From a checkpoint of a small transformer trained on Wikipedia: rotary positions.
MLP neurons of a small language model. Each row is named by its layer, matrix (gate and up: input weights; down: output weights) and neuron, and shows model dimensions 96-223. Each number is 50 + 15 x the weight over its row's rms, rounded and kept within 0 to 99. A neuron's up and down rows have the sign that makes its largest values positive.
After each neuron's rows, "fires before" lists the tokens most often just after its 100 highest values on Wikipedia text that the model never trained on.

L7.gate1533:51 55 49 26 57 47 47 39 39 67 56 56 34 76 29 52 20 56 71 27 59 59 50 34 63 22 54 39 44 55 39 63 58 26 63 51 46 17 49 65 46 58 28 45 35 47 65 65 61 36 64 55 27 16 46 38 75 58 35 36 67 55 41 41 70 37 65 42 62 40 21 44 83 54 26 56 37 61 57 39 22 15 46 48 57 46 21 42 65 53 29 72 53 75 51 61 43 34 67 48 48 58 54 52 51 32 53 61 69 40 64 33 24 80 36 52 57 60 63 50 44 75 53 61 53 47 65 46
L7.up1533:49 62 48 36 47 36 52 59 33 61 76 28 56 40 30 58 35 66 65 71 35 85 29 36 66 43 34 45 34 41 58 53 56 49 76 41 34 67 22 43 49 51 50 65 49 58 61 49 58 59 64 43 66 67 16 39 67 42 73 47 29 60 51 54 78 57 59 34 63 41 28 40 59 38 54 43 18 55 48 30 31 56 57 55 64 47 47 60 55 80 66 45 62 48 41 51 57 47 69 66 37 42 49 83 54 71 57 62 42 67 64 42 43 64 59 55 49 50 67 84 27 34 53 55 63 29 55 64
L7.down1533:71 09 51 35 38 48 52 83 72 29 77 36 83 56 57 60 59 80 52 35 37 50 63 32 41 57 82 41 28 39 39 35 37 44 31 23 35 74 30 65 47 54 33 25 57 57 40 51 36 64 39 42 57 34 76 38 48 21 53 35 40 41 63 59 76 29 56 46 39 63 60 42 59 55 34 80 66 58 41 38 47 56 64 47 29 58 59 48 53 51 51 44 50 55 72 40 56 57 59 42 39 38 61 60 63 49 35 61 60 64 26 37 45 28 44 41 84 15 30 46 57 48 79 21 72 82 46 73
fires before: "1", "pl"

L3.gate901:53 55 42 80 32 68 33 54 29 60 45 55 44 43 73 47 52 53 67 39 49 33 58 37 34 50 61 52 63 82 51 43 46 70 44 58 54 71 51 54 64 60 58 59 46 48 39 58 57 57 65 73 62 65 63 65 45 39 33 77 80 57 36 39 40 77 56 29 34 40 39 46 56 56 53 49 50 73 36 70 28 62 56 17 74 44 54 45 53 35 65 39 76 60 47 38 48 28 44 20 42 11 41 60 42 34 38 30 46 44 62 59 42 48 20 57 55 46 55 64 67 54 52 62 50 14 42 36
L3.up901:55 38 17 64 56 21 70 47 42 49 54 63 32 53 60 89 49 61 49 34 45 52 50 55 48 22 68 64 30 47 51 63 32 30 33 58 73 61 48 38 48 51 27 62 50 64 63 41 37 42 38 59 44 45 63 38 22 58 32 54 50 71 55 40 48 33 43 31 23 78 49 51 71 61 54 55 45 54 38 66 45 43 26 47 70 51 52 48 55 39 55 38 56 55 66 33 54 74 60 27 24 81 52 51 49 41 54 21 38 44 32 30 74 54 25 50 60 48 74 50 46 54 67 37 53 69 43 50
L3.down901:58 68 58 27 51 48 46 47 32 27 47 48 35 60 34 45 63 47 61 56 57 57 29 68 39 41 37 66 39 37 68 48 52 32 65 44 33 39 63 41 41 61 46 29 29 59 32 47 41 53 45 39 79 36 69 46 60 16 67 76 39 66 59 48 34 53 46 58 56 39 51 42 31 65 60 54 59 50 81 34 35 65 29 45 51 75 58 51 43 83 58 88 23 39 45 54 44 59 57 49 28 61 20 53 42 74 59 28 65 56 52 44 44 68 79 52 38 69 43 34 71 79 30 28 65 43 36 45
fires before: "1", "2", " the", "0", " "

L7.gate1265:36 39 48 42 64 67 64 54 85 67 48 56 25 40 46 28 36 68 70 59 51 39 52 49 60 65 40 60 33 67 52 77 38 30 68 71 59 44 60 46 46 42 37 19 42 70 63 45 46 52 54 69 64 59 78 47 75 43 42 38 57 49 68 47 60 36 65 74 56 68 32 35 62 56 35 64 55 38 63 33 23 43 30 78 17 30 33 42 66 52 57 56 47 76 64 54 61 57 60 49 25 26 55 48 35 92 55 81 54 49 32 67 61 52 60 54 28 48 28 52 43 64 92 63 17 30 56 44
L7.up1265:72 44 65 40 63 42 46 34 50 41 75 58 54 53 38 42 58 61 42 67 37 65 60 46 58 51 45 50 50 48 58 54 46 50 56 44 71 37 18 69 43 76 50 60 49 43 55 31 49 53 62 41 58 47 46 31 33 51 54 69 69 32 17 46 36 52 55 45 79 63 60 38 64 42 46 44 56 35 58 51 59 27 59 52 86 57 68 51 25 51 47 19 40 50 55 43 50 56 63 35 54 66 71 39 57 37 24 31 67 76 63 06 15 41 59 30 48 60 37 39 40 16 66 53 45 54 37 51
L7.down1265:55 69 67 46 40 43 58 42 55 60 21 74 48 33 39 59 53 59 88 64 54 67 60 36 82 47 54 49 71 83 47 44 17 77 70 47 74 53 82 57 56 47 80 47 51 49 60 62 24 25 36 53 57 16 61 47 45 55 51 51 43 61 31 34 61 54 50 74 55 48 46 64 99 51 41 66 64 29 59 64 38 63 49 57 51 48 39 61 48 51 54 69 42 41 49 24 48 46 60 63 57 59 44 38 50 44 47 58 63 44 72 66 40 33 41 49 40 67 38 36 36 50 52 43 23 35 52 53
fires before: " |", "1", ":", "2"

L6.gate813:44 14 53 70 43 56 55 48 44 60 69 54 31 45 42 79 51 72 60 50 69 34 37 61 49 09 36 21 49 45 40 58 48 60 22 35 71 40 27 59 14 35 44 47 42 37 55 38 67 50 47 73 73 48 45 40 70 36 50 63 53 58 42 62 43 49 35 54 65 64 57 44 61 40 54 63 47 65 54 35 61 47 56 52 49 57 49 63 56 73 40 41 63 29 37 61 38 57 45 55 21 80 29 83 13 35 53 63 64 64 35 77 69 46 45 60 41 34 64 55 67 54 61 37 40 45 25 42
L6.up813:33 80 77 69 38 44 65 51 58 72 54 35 45 53 61 38 31 33 60 46 75 34 62 31 37 68 41 04 29 32 22 43 45 56 35 65 39 33 35 49 30 26 35 28 56 62 50 42 49 70 49 52 35 38 50 32 64 96 56 45 76 55 53 21 41 55 58 56 49 53 53 56 39 52 33 45 71 43 51 45 50 38 35 72 37 25 36 24 29 31 82 15 43 43 74 52 40 37 60 74 33 48 57 44 53 46 61 44 38 57 61 63 31 47 52 42 53 47 67 51 52 85 56 45 50 54 52 63
L6.down813:39 51 77 63 36 23 33 68 71 25 42 72 22 35 52 46 44 32 28 66 42 57 48 55 36 40 46 50 51 39 67 21 73 72 57 62 59 52 75 30 51 47 71 33 44 49 54 61 60 55 53 56 30 00 49 67 62 35 38 12 40 63 28 39 56 57 33 72 63 77 47 58 45 48 44 33 44 22 23 43 36 27 62 62 45 54 51 61 61 46 43 54 48 52 24 43 65 33 53 16 38 57 41 63 65 57 44 52 33 52 41 24 26 64 78 61 37 55 82 48 39 42 32 76 43 69 58 45
fires before: " |", ",", "\n", "an", "==", " ("

L6.gate112:64 72 46 54 52 45 57 37 63 31 35 52 42 30 51 41 36 60 49 34 56 25 46 15 45 70 56 49 64 95 45 37 44 73 48 43 63 50 50 43 61 39 65 57 76 26 71 46 79 60 63 32 78 29 61 35 32 43 50 65 46 39 62 28 56 52 63 55 55 36 65 48 23 25 56 59 62 69 51 45 37 42 54 54 51 70 73 61 21 33 59 37 23 59 51 46 57 61 52 64 62 66 52 61 31 52 46 78 63 51 73 59 43 44 76 41 45 47 51 59 34 45 27 74 48 44 70 42
L6.up112:63 52 59 49 65 71 41 38 43 52 35 55 50 68 49 61 44 55 53 19 41 09 36 24 65 55 73 56 50 57 44 50 43 57 46 60 42 71 55 64 35 41 59 28 45 59 78 37 44 34 38 30 54 39 75 39 41 19 27 55 42 47 61 61 64 67 75 43 25 50 41 64 37 30 61 55 87 60 88 37 39 40 31 76 71 76 46 44 14 32 62 36 52 62 43 69 57 46 39 66 54 64 37 44 19 52 52 42 61 40 48 47 52 77 55 48 66 49 41 56 51 54 27 67 42 55 38 46
L6.down112:53 57 59 47 44 54 54 59 45 69 48 57 27 40 51 43 50 59 12 43 60 52 51 35 46 30 52 19 63 52 67 43 32 61 30 45 65 56 48 63 13 51 61 53 55 42 59 45 56 70 33 45 46 37 34 32 44 56 60 68 49 52 38 54 76 67 35 59 66 55 39 38 53 45 54 69 43 53 61 79 53 40 59 34 55 39 39 49 37 40 63 64 50 55 42 66 61 52 22 62 55 57 75 73 44 64 43 44 71 61 55 69 61 27 33 58 48 44 27 38 57 76 60 42 42 52 42 57
fires before: " |", "\n", ")", ",", ":", "."

L3.gate799:56 50 58 51 37 59 49 72 49 36 50 51 79 40 40 60 19 59 63 61 55 50 70 46 51 44 45 59 24 55 61 81 41 30 59 32 63 50 33 52 43 62 63 30 56 44 48 42 48 62 45 56 32 48 44 39 20 54 21 58 35 54 47 49 59 62 56 43 53 68 57 46 61 47 59 80 21 86 49 65 65 22 47 42 54 21 65 53 21 44 78 45 58 49 46 45 43 67 16 53 32 33 21 54 23 39 50 33 32 41 23 67 50 53 43 54 29 58 57 62 77 44 53 42 29 47 37 54
L3.up799:44 59 57 57 76 42 59 54 75 47 45 34 82 56 45 60 58 56 56 52 70 61 56 29 79 16 29 53 35 33 45 58 51 65 48 62 47 45 60 20 53 61 15 30 21 57 41 54 40 42 65 39 69 66 46 55 47 33 59 66 37 53 64 35 59 54 11 52 62 85 53 46 60 42 45 58 37 50 62 67 38 30 33 54 71 66 61 40 70 49 72 40 46 72 43 40 50 53 33 65 66 48 48 50 35 36 32 70 46 50 55 42 42 83 41 61 61 40 64 50 81 57 40 51 63 48 55 49
L3.down799:43 49 76 39 69 69 54 44 75 43 59 49 70 46 51 54 36 62 03 65 49 73 74 49 38 32 54 83 17 65 68 54 52 51 41 41 66 64 57 48 53 36 26 39 49 56 75 32 55 67 49 47 47 43 36 28 47 39 55 39 22 62 27 35 50 51 57 61 71 70 36 59 50 70 56 49 37 64 40 58 33 64 61 45 53 81 40 59 45 46 44 64 45 56 43 60 44 54 73 66 56 43 80 36 16 49 29 56 61 52 56 40 69 43 27 30 45 28 38 45 73 48 43 42 53 31 53 34
fires before: "\n"

L7.gate671:52 29 75 30 43 47 75 60 61 24 49 35 19 29 52 64 46 57 51 49 54 37 42 66 45 72 34 58 25 28 27 46 59 34 61 27 49 78 43 71 57 22 62 62 57 43 82 56 46 53 54 51 45 49 56 69 19 42 49 36 61 17 75 64 56 41 79 29 54 58 46 31 62 55 42 58 77 60 44 38 47 65 36 29 29 39 50 47 23 58 41 46 44 64 48 46 42 68 53 58 63 36 19 38 37 50 55 41 35 39 44 60 28 70 55 57 80 67 34 39 49 62 77 45 50 48 58 40
L7.up671:74 28 48 48 59 41 51 42 27 26 42 51 43 23 52 20 49 50 51 64 50 42 48 57 44 40 32 26 36 64 68 60 33 49 55 59 42 60 39 82 45 32 58 24 40 36 72 66 41 62 46 43 51 24 32 65 31 49 58 56 59 45 63 39 72 79 24 45 50 83 99 40 51 48 53 49 56 26 54 55 35 47 24 46 39 49 62 52 36 58 56 46 51 33 65 48 71 48 50 35 35 60 35 68 66 63 59 25 45 53 32 61 35 57 36 52 69 90 50 37 60 36 22 53 37 65 40 60
L7.down671:36 29 26 52 81 55 49 42 49 23 56 74 61 56 54 60 52 65 07 43 26 38 49 38 55 38 52 53 40 49 46 49 24 64 51 49 54 65 45 63 27 21 55 58 50 40 44 48 37 69 56 57 44 46 19 62 40 48 53 61 56 58 68 22 22 46 40 57 47 97 29 49 41 53 32 64 50 38 39 52 49 36 34 57 41 20 44 61 51 70 49 54 51 30 48 59 44 50 67 52 61 54 50 52 36 77 71 41 44 38 44 41 53 24 39 50 41 72 47 21 87 44 60 62 33 31 55 50
fires before: ",", " he", "."

L7.gate1340:29 50 45 57 62 68 61 66 36 42 64 35 39 56 36 43 42 67 78 38 59 65 60 33 74 60 47 65 34 65 61 42 55 67 46 64 48 47 34 75 55 73 40 67 49 49 54 24 40 58 44 49 43 64 61 38 43 42 51 46 41 50 38 67 49 34 60 36 71 37 67 30 72 60 45 57 41 63 29 59 44 52 48 51 64 32 38 40 48 19 99 59 42 71 34 33 52 36 62 56 58 73 57 61 57 51 61 61 36 42 56 64 66 30 77 62 52 69 67 51 47 11 23 47 34 64 50 50
L7.up1340:38 56 52 55 48 46 61 46 49 41 46 61 89 54 47 36 40 63 73 54 52 69 37 69 68 52 47 65 41 56 54 71 50 57 71 52 63 27 31 54 64 51 66 34 17 76 41 63 41 25 30 42 53 39 69 75 58 33 57 77 65 68 39 12 30 43 34 66 63 69 55 35 55 11 68 57 58 56 48 66 57 45 27 43 39 35 24 28 63 63 85 67 42 37 46 22 36 62 39 54 66 27 31 49 26 39 36 39 49 65 50 99 50 65 57 62 76 50 76 41 33 59 40 51 54 50 32 37
L7.down1340:58 49 29 59 29 67 72 29 35 34 52 47 48 52 22 44 37 53 39 45 49 83 60 58 42 44 54 76 91 50 44 47 59 68 52 62 59 33 47 64 60 50 32 63 15 25 44 39 71 49 50 58 13 48 69 56 45 47 60 68 35 56 49 39 47 21 76 19 37 72 52 69 53 49 48 58 32 50 37 75 57 55 39 63 56 59 39 54 44 77 63 51 44 63 35 53 53 67 59 63 48 69 70 42 25 49 29 63 39 74 57 36 26 58 43 53 57 27 32 37 77 48 38 66 33 59 54 46
fires before: "\n"

L7.gate1261:56 40 42 55 49 80 51 33 52 57 36 61 19 54 26 39 74 45 57 37 31 48 63 26 48 43 39 24 30 44 54 62 55 36 79 71 37 57 35 65 17 50 29 40 49 47 38 61 74 57 61 66 36 34 40 29 67 55 37 50 44 42 37 21 38 66 57 55 44 38 53 45 27 46 58 88 58 68 74 38 00 46 43 65 54 68 40 62 30 51 43 63 30 64 56 49 42 21 56 37 53 45 38 81 35 67 59 34 42 30 34 82 11 69 40 43 65 56 55 41 70 71 48 27 47 41 56 56
L7.up1261:41 41 87 48 49 59 42 55 43 29 63 50 49 53 41 55 64 49 55 61 60 45 48 68 64 61 85 52 49 55 62 52 51 67 58 78 33 63 55 52 23 39 39 50 73 54 05 33 70 79 66 57 39 42 35 21 49 60 21 62 69 39 46 36 43 43 95 49 42 69 61 46 38 49 54 67 54 65 28 44 51 25 43 60 57 49 51 51 20 21 62 40 29 57 66 47 56 40 28 33 02 43 42 56 34 38 64 47 57 49 50 49 69 56 57 64 59 45 56 48 25 28 32 43 67 20 59 32
L7.down1261:78 44 53 28 64 38 34 58 60 61 52 65 61 68 40 47 49 51 77 42 56 46 54 44 40 74 36 38 64 49 67 56 84 54 63 31 53 55 59 59 52 53 26 41 28 58 55 40 54 48 63 64 25 05 39 62 59 33 25 81 55 59 58 51 22 69 64 05 46 67 59 66 37 55 20 45 41 18 52 49 38 48 49 47 49 48 53 70 62 36 42 72 65 80 48 73 54 20 54 22 29 16 30 43 35 50 84 48 51 66 41 59 35 61 61 50 49 56 41 48 17 29 54 37 62 38 34 35
fires before: "1"

L7.gate5:36 49 42 43 25 44 60 51 50 84 19 27 41 51 34 37 57 59 64 55 46 34 47 66 26 57 76 44 39 34 48 60 36 64 50 56 30 55 40 69 37 25 66 34 45 45 56 38 45 61 38 69 36 54 49 71 31 68 53 77 65 38 25 49 53 49 42 33 67 59 39 44 66 41 62 31 59 52 62 70 59 56 15 46 74 25 55 53 31 36 29 63 66 63 50 51 40 45 27 43 68 50 66 28 64 73 44 69 62 49 59 60 55 55 48 57 50 75 22 51 49 42 42 41 37 48 45 34
L7.up5:62 46 65 73 40 30 50 22 56 70 30 39 67 35 75 57 51 39 33 81 41 34 34 57 35 50 82 39 76 58 55 58 47 63 39 74 48 40 59 44 43 17 46 33 62 29 55 30 30 67 46 67 50 51 63 66 47 47 25 63 42 46 47 59 54 58 33 59 83 55 55 36 55 44 42 28 35 67 68 52 22 32 21 26 45 51 63 42 44 47 49 78 37 66 46 59 52 62 77 43 28 46 51 21 48 25 48 64 88 56 26 41 34 77 47 72 65 29 55 67 48 49 29 18 08 38 46 48
L7.down5:56 54 45 56 44 72 42 46 35 39 54 16 44 34 42 56 53 32 00 55 61 31 53 39 36 60 59 60 83 72 50 73 67 35 51 59 39 43 42 29 33 16 68 47 34 37 59 73 49 64 59 44 64 41 35 59 46 56 48 45 60 43 54 22 15 69 63 35 80 39 80 32 29 39 44 66 44 66 50 32 47 45 37 41 49 31 50 37 54 47 33 49 54 83 31 48 32 52 72 70 55 24 41 48 25 45 48 79 24 43 74 72 52 34 53 41 60 41 47 57 50 65 48 74 81 63 52 79
fires before: "ed", "es", "ing", " to"

L7.gate895:44 47 58 41 64 37 83 23 47 62 54 47 56 66 41 66 29 44 73 42 65 43 41 51 56 38 63 44 28 54 37 51 42 35 26 17 36 71 31 49 32 65 55 64 49 60 56 71 56 50 31 27 61 68 53 31 48 55 49 43 33 21 64 42 43 40 78 76 60 48 33 71 58 47 51 60 77 51 36 57 25 59 64 39 58 30 48 39 51 46 46 68 68 59 57 77 25 78 35 43 70 34 52 57 46 38 21 33 59 47 49 67 61 36 68 46 72 40 67 51 42 67 58 52 45 53 61 70
L7.up895:59 56 40 87 66 36 53 36 30 52 60 71 53 56 22 63 75 48 51 48 36 66 50 18 50 42 56 42 60 48 39 23 67 62 59 40 54 46 47 25 37 32 66 63 47 42 47 76 59 56 47 62 37 41 65 56 57 32 69 47 74 26 64 50 54 52 51 45 23 45 50 31 58 34 64 34 71 38 40 50 52 60 34 52 20 44 50 63 50 78 38 43 45 36 51 61 26 68 69 73 65 70 30 89 61 35 15 53 53 44 46 64 49 66 55 68 90 55 65 30 41 64 54 71 27 36 47 42
L7.down895:30 56 65 84 59 46 57 31 58 50 50 47 33 40 83 48 36 63 08 35 58 36 52 45 41 66 70 46 52 59 35 58 55 46 91 67 54 59 56 44 39 52 46 32 48 48 55 66 37 69 46 41 50 44 88 30 54 52 24 81 42 43 40 49 63 55 76 36 37 63 35 44 44 60 28 72 70 44 33 43 83 59 66 50 53 56 46 63 32 52 40 60 48 68 26 23 65 58 47 46 61 36 53 50 64 56 59 60 57 59 61 26 08 35 30 61 72 36 57 47 43 65 53 17 33 51 64 49
fires before: " |", ";", ".", "–"

L3.gate339:42 47 36 40 64 72 64 28 50 33 82 59 60 67 20 67 32 55 63 58 33 56 80 53 62 49 32 67 48 64 61 57 42 66 48 44 36 55 32 51 77 50 63 40 47 66 50 41 66 63 72 42 39 43 55 50 67 53 43 61 39 72 60 62 78 35 30 58 56 70 57 39 48 47 36 79 33 63 40 46 39 52 70 51 83 57 13 53 60 56 70 41 75 38 53 57 70 28 49 60 61 45 73 78 26 46 21 45 17 63 68 45 72 67 48 64 30 49 38 42 56 56 56 73 40 50 63 29
L3.up339:57 71 73 48 62 50 45 65 50 81 47 46 73 79 26 62 46 69 47 42 69 58 57 33 58 56 68 71 30 50 62 31 64 57 69 43 55 46 40 47 54 39 34 43 45 57 50 58 33 55 43 43 51 43 63 51 68 41 42 72 63 43 50 41 57 48 45 56 28 67 53 48 57 49 42 83 66 53 39 82 59 54 81 47 73 53 38 19 44 35 34 50 52 71 42 41 43 39 63 99 43 62 54 56 32 39 42 22 63 59 37 68 41 59 48 54 56 55 49 76 50 58 43 54 47 42 63 40
L3.down339:41 64 36 32 58 65 69 41 37 89 80 53 59 50 63 55 30 68 18 49 46 44 49 49 62 45 61 56 15 74 49 55 61 40 47 47 75 67 42 32 36 34 46 77 44 57 75 50 40 39 41 58 48 54 48 72 40 75 82 44 35 57 42 43 53 57 51 67 39 60 57 42 37 56 68 60 33 78 71 59 64 27 55 45 56 59 58 45 59 30 39 32 61 61 44 49 41 51 46 66 46 75 68 49 59 40 29 46 29 59 63 30 64 18 43 45 61 43 17 72 62 55 18 28 68 33 46 37
fires before: "\n"

L6.gate189:50 18 49 68 58 46 76 35 40 61 69 56 42 59 26 50 72 59 70 61 36 38 39 55 47 44 27 73 19 80 68 36 59 44 42 49 35 78 50 40 81 41 54 55 41 45 74 59 67 22 43 48 43 61 46 90 18 62 57 46 73 37 39 39 43 47 51 68 51 38 33 61 45 79 53 66 54 58 43 37 53 56 36 49 28 38 62 46 62 66 26 50 31 54 49 53 48 63 63 51 73 61 42 68 39 51 70 51 69 43 73 54 49 70 48 46 80 65 69 49 64 50 59 58 73 40 57 73
L6.up189:54 46 39 74 51 70 57 45 45 53 84 75 33 44 73 61 44 36 31 65 46 38 51 53 48 61 52 50 56 64 29 18 36 45 54 51 47 42 44 22 31 11 61 53 36 39 50 26 21 55 66 55 36 50 22 29 28 51 49 47 44 41 61 62 48 36 51 32 50 40 49 57 35 80 44 50 62 42 55 60 47 44 00 62 47 33 26 49 51 57 61 50 81 26 44 33 60 35 63 76 41 82 52 56 40 71 33 49 46 48 63 47 50 59 30 75 58 53 32 56 58 52 62 53 34 70 45 51
L6.down189:65 48 13 61 55 56 41 28 44 63 27 77 53 42 45 56 24 48 40 30 45 47 75 73 50 73 53 26 60 49 52 50 65 62 47 49 63 44 55 58 52 29 51 57 52 69 54 35 39 76 57 46 64 65 60 66 63 26 63 56 49 59 47 40 45 52 56 18 58 52 57 65 94 51 51 57 63 41 63 35 61 53 66 27 67 36 30 51 52 50 43 34 62 26 57 43 79 57 42 54 41 49 46 60 93 52 55 36 36 56 82 40 17 50 43 65 07 07 44 48 60 43 44 39 56 63 55 40
fires before: ".", ",", " ", "\n", ")", " and"

L7.gate405:56 77 53 41 63 51 64 58 54 41 68 43 47 52 39 41 93 57 43 50 77 47 44 40 81 45 68 20 52 65 30 68 52 60 37 38 56 57 36 67 50 44 74 47 39 34 60 52 56 27 49 65 65 52 48 62 45 34 47 31 68 36 37 73 39 55 64 34 54 67 58 58 34 31 39 17 58 37 55 20 48 78 28 27 55 53 59 57 46 91 44 73 32 62 35 47 62 37 70 40 46 29 31 72 75 31 53 49 49 57 30 62 17 58 26 28 34 47 74 47 20 68 64 53 55 37 62 36
L7.up405:40 48 37 86 37 44 68 42 57 61 38 61 38 34 46 50 57 65 57 67 52 44 21 54 51 23 52 32 58 42 41 36 50 31 43 33 52 57 51 46 39 32 30 46 75 41 43 54 55 60 50 63 43 43 51 64 55 58 37 58 40 49 61 41 38 45 35 57 55 28 44 29 59 52 23 41 56 36 49 54 36 47 26 43 47 43 44 55 50 69 66 55 48 39 46 39 54 62 23 44 35 39 35 75 63 68 63 60 49 44 59 20 88 53 38 51 39 76 41 35 60 27 53 28 65 38 21 45
L7.down405:84 57 45 65 92 29 53 51 54 55 46 29 58 68 63 15 59 46 01 30 45 53 66 36 66 53 39 53 56 56 46 68 41 61 61 55 40 41 38 55 37 75 57 54 36 66 59 34 72 54 35 29 69 44 32 62 52 42 52 37 70 45 43 21 61 46 39 52 57 35 18 55 63 38 49 57 43 50 43 43 58 51 50 56 50 45 56 52 71 71 22 46 56 45 49 62 57 64 80 52 51 71 71 50 48 51 57 56 50 37 54 79 74 44 69 46 41 46 48 66 31 85 35 59 51 50 27 71
fires before: "ing", "ed", " the", "s"

L6.gate589:50 48 57 48 65 45 49 47 46 66 31 40 38 57 47 65 72 31 55 51 45 53 42 33 42 22 45 46 54 50 48 37 28 56 55 34 50 11 36 61 68 54 52 46 75 60 76 37 32 76 44 22 59 55 41 61 57 44 79 52 38 73 50 43 52 40 54 48 37 54 46 84 46 51 61 45 46 33 65 65 51 37 39 92 48 45 31 76 58 50 55 30 44 93 41 51 37 48 44 53 32 67 52 66 19 91 47 22 72 65 43 56 47 54 56 59 54 61 42 38 41 39 71 59 30 55 46 50
L6.up589:53 73 49 55 67 52 23 52 63 34 14 53 49 28 49 47 19 60 61 52 31 44 40 38 54 40 70 44 37 71 40 21 64 51 66 43 17 50 37 49 47 45 72 68 35 49 48 47 52 70 28 56 52 30 68 54 61 54 59 50 54 46 52 58 90 39 79 51 45 59 58 15 51 32 74 73 44 31 64 74 46 48 68 51 42 40 70 44 44 35 68 60 50 60 48 56 43 21 46 50 11 74 71 52 16 28 50 69 57 61 49 30 48 51 48 58 39 25 33 49 38 63 60 64 31 62 52 74
L6.down589:63 67 56 47 34 72 61 57 18 46 78 51 40 52 30 26 40 33 19 43 74 41 64 47 32 48 46 35 47 58 46 30 30 60 53 49 72 65 62 61 15 29 33 72 39 27 45 45 33 68 34 66 62 30 47 35 64 43 39 63 85 55 38 65 45 31 45 52 44 38 44 55 31 50 33 53 81 59 86 47 22 49 71 56 38 41 38 42 50 79 61 50 57 65 20 33 49 37 23 55 43 78 09 49 61 57 48 58 50 47 47 42 60 40 34 79 77 33 41 64 55 64 48 30 35 35 60 75
fires before: " |", ")", "\n", ";", ","

L7.gate501:17 63 52 42 56 73 49 66 52 44 47 84 36 45 41 18 59 52 70 34 78 36 69 62 31 18 38 26 75 42 48 80 66 66 56 60 50 66 18 30 40 60 41 79 56 76 36 65 51 68 39 35 43 19 32 38 53 33 53 47 57 35 63 50 43 46 64 77 28 40 58 49 31 63 54 50 23 30 11 19 62 68 69 43 51 64 68 45 34 47 60 39 32 45 44 53 34 62 47 43 27 71 34 47 32 54 32 30 53 52 83 68 54 71 33 47 59 26 33 52 55 68 61 65 76 53 53 52
L7.up501:48 56 40 60 56 62 59 63 50 78 25 31 60 43 31 55 60 14 33 58 29 36 73 52 78 58 33 43 36 57 22 13 62 87 33 40 58 53 55 53 29 47 52 76 50 75 60 81 67 87 33 66 57 43 54 58 48 55 65 35 60 68 71 55 39 24 51 39 51 25 80 53 28 49 50 78 57 71 66 50 55 43 50 66 72 39 32 27 51 60 39 63 64 62 64 51 31 68 38 87 69 30 74 49 49 35 62 44 52 55 47 56 31 47 60 78 51 48 44 24 42 56 50 68 41 46 52 47
L7.down501:56 70 41 61 47 44 52 49 74 68 45 93 63 50 54 53 24 63 29 33 79 42 66 69 42 39 44 47 21 38 78 53 49 66 52 43 63 55 60 55 37 51 39 50 40 42 34 46 59 32 70 35 40 61 59 32 72 43 60 50 70 47 26 41 38 73 33 25 56 23 55 63 38 34 62 57 66 76 46 26 45 20 57 50 52 45 43 18 65 35 49 82 43 58 29 37 51 48 46 47 39 36 63 38 66 41 34 53 54 25 62 61 35 57 45 56 41 49 42 72 66 50 45 46 54 47 36 77
fires before: ".", " |", ",", ":", " and"

L7.gate58:77 42 78 58 31 57 31 29 53 75 18 38 29 74 45 47 71 75 69 33 60 54 58 46 45 35 53 61 68 43 38 45 60 16 82 36 45 55 42 56 27 47 36 54 44 45 50 28 63 51 61 53 35 52 40 56 37 42 61 50 44 44 46 79 37 39 44 55 58 65 33 45 42 63 45 55 49 79 53 52 26 47 59 44 53 47 61 63 36 39 55 48 58 76 76 63 42 32 16 64 64 32 53 79 26 50 38 64 57 45 46 90 40 70 50 46 70 74 54 21 30 38 80 53 44 38 51 70
L7.up58:50 62 59 58 53 45 64 35 31 48 46 47 19 29 50 72 47 23 53 34 42 36 44 39 56 58 62 56 45 46 31 36 39 49 18 55 46 43 35 27 66 58 33 71 72 52 73 40 33 65 88 37 24 56 53 42 72 44 37 55 59 28 27 33 35 59 55 43 59 36 71 51 65 40 46 53 44 74 65 50 31 53 29 56 69 36 63 64 50 49 55 54 78 43 55 57 33 27 59 60 51 38 41 34 59 66 36 36 48 44 26 59 52 72 71 46 58 40 41 34 43 78 32 24 53 49 63 51
L7.down58:78 42 50 52 33 17 22 55 40 46 37 50 49 38 41 51 59 64 65 28 57 52 53 36 54 72 33 35 71 49 35 71 54 54 30 45 34 34 33 45 53 68 36 54 91 55 68 41 80 61 52 52 40 50 46 71 48 47 45 43 50 44 52 41 53 25 29 32 43 70 35 43 27 47 37 40 53 28 58 75 51 49 30 37 67 35 67 32 40 77 44 64 43 44 60 46 61 44 43 33 60 36 68 63 38 42 19 31 67 90 28 63 23 64 57 47 51 39 60 66 39 32 46 42 68 27 54 39
fires before: "1", "2"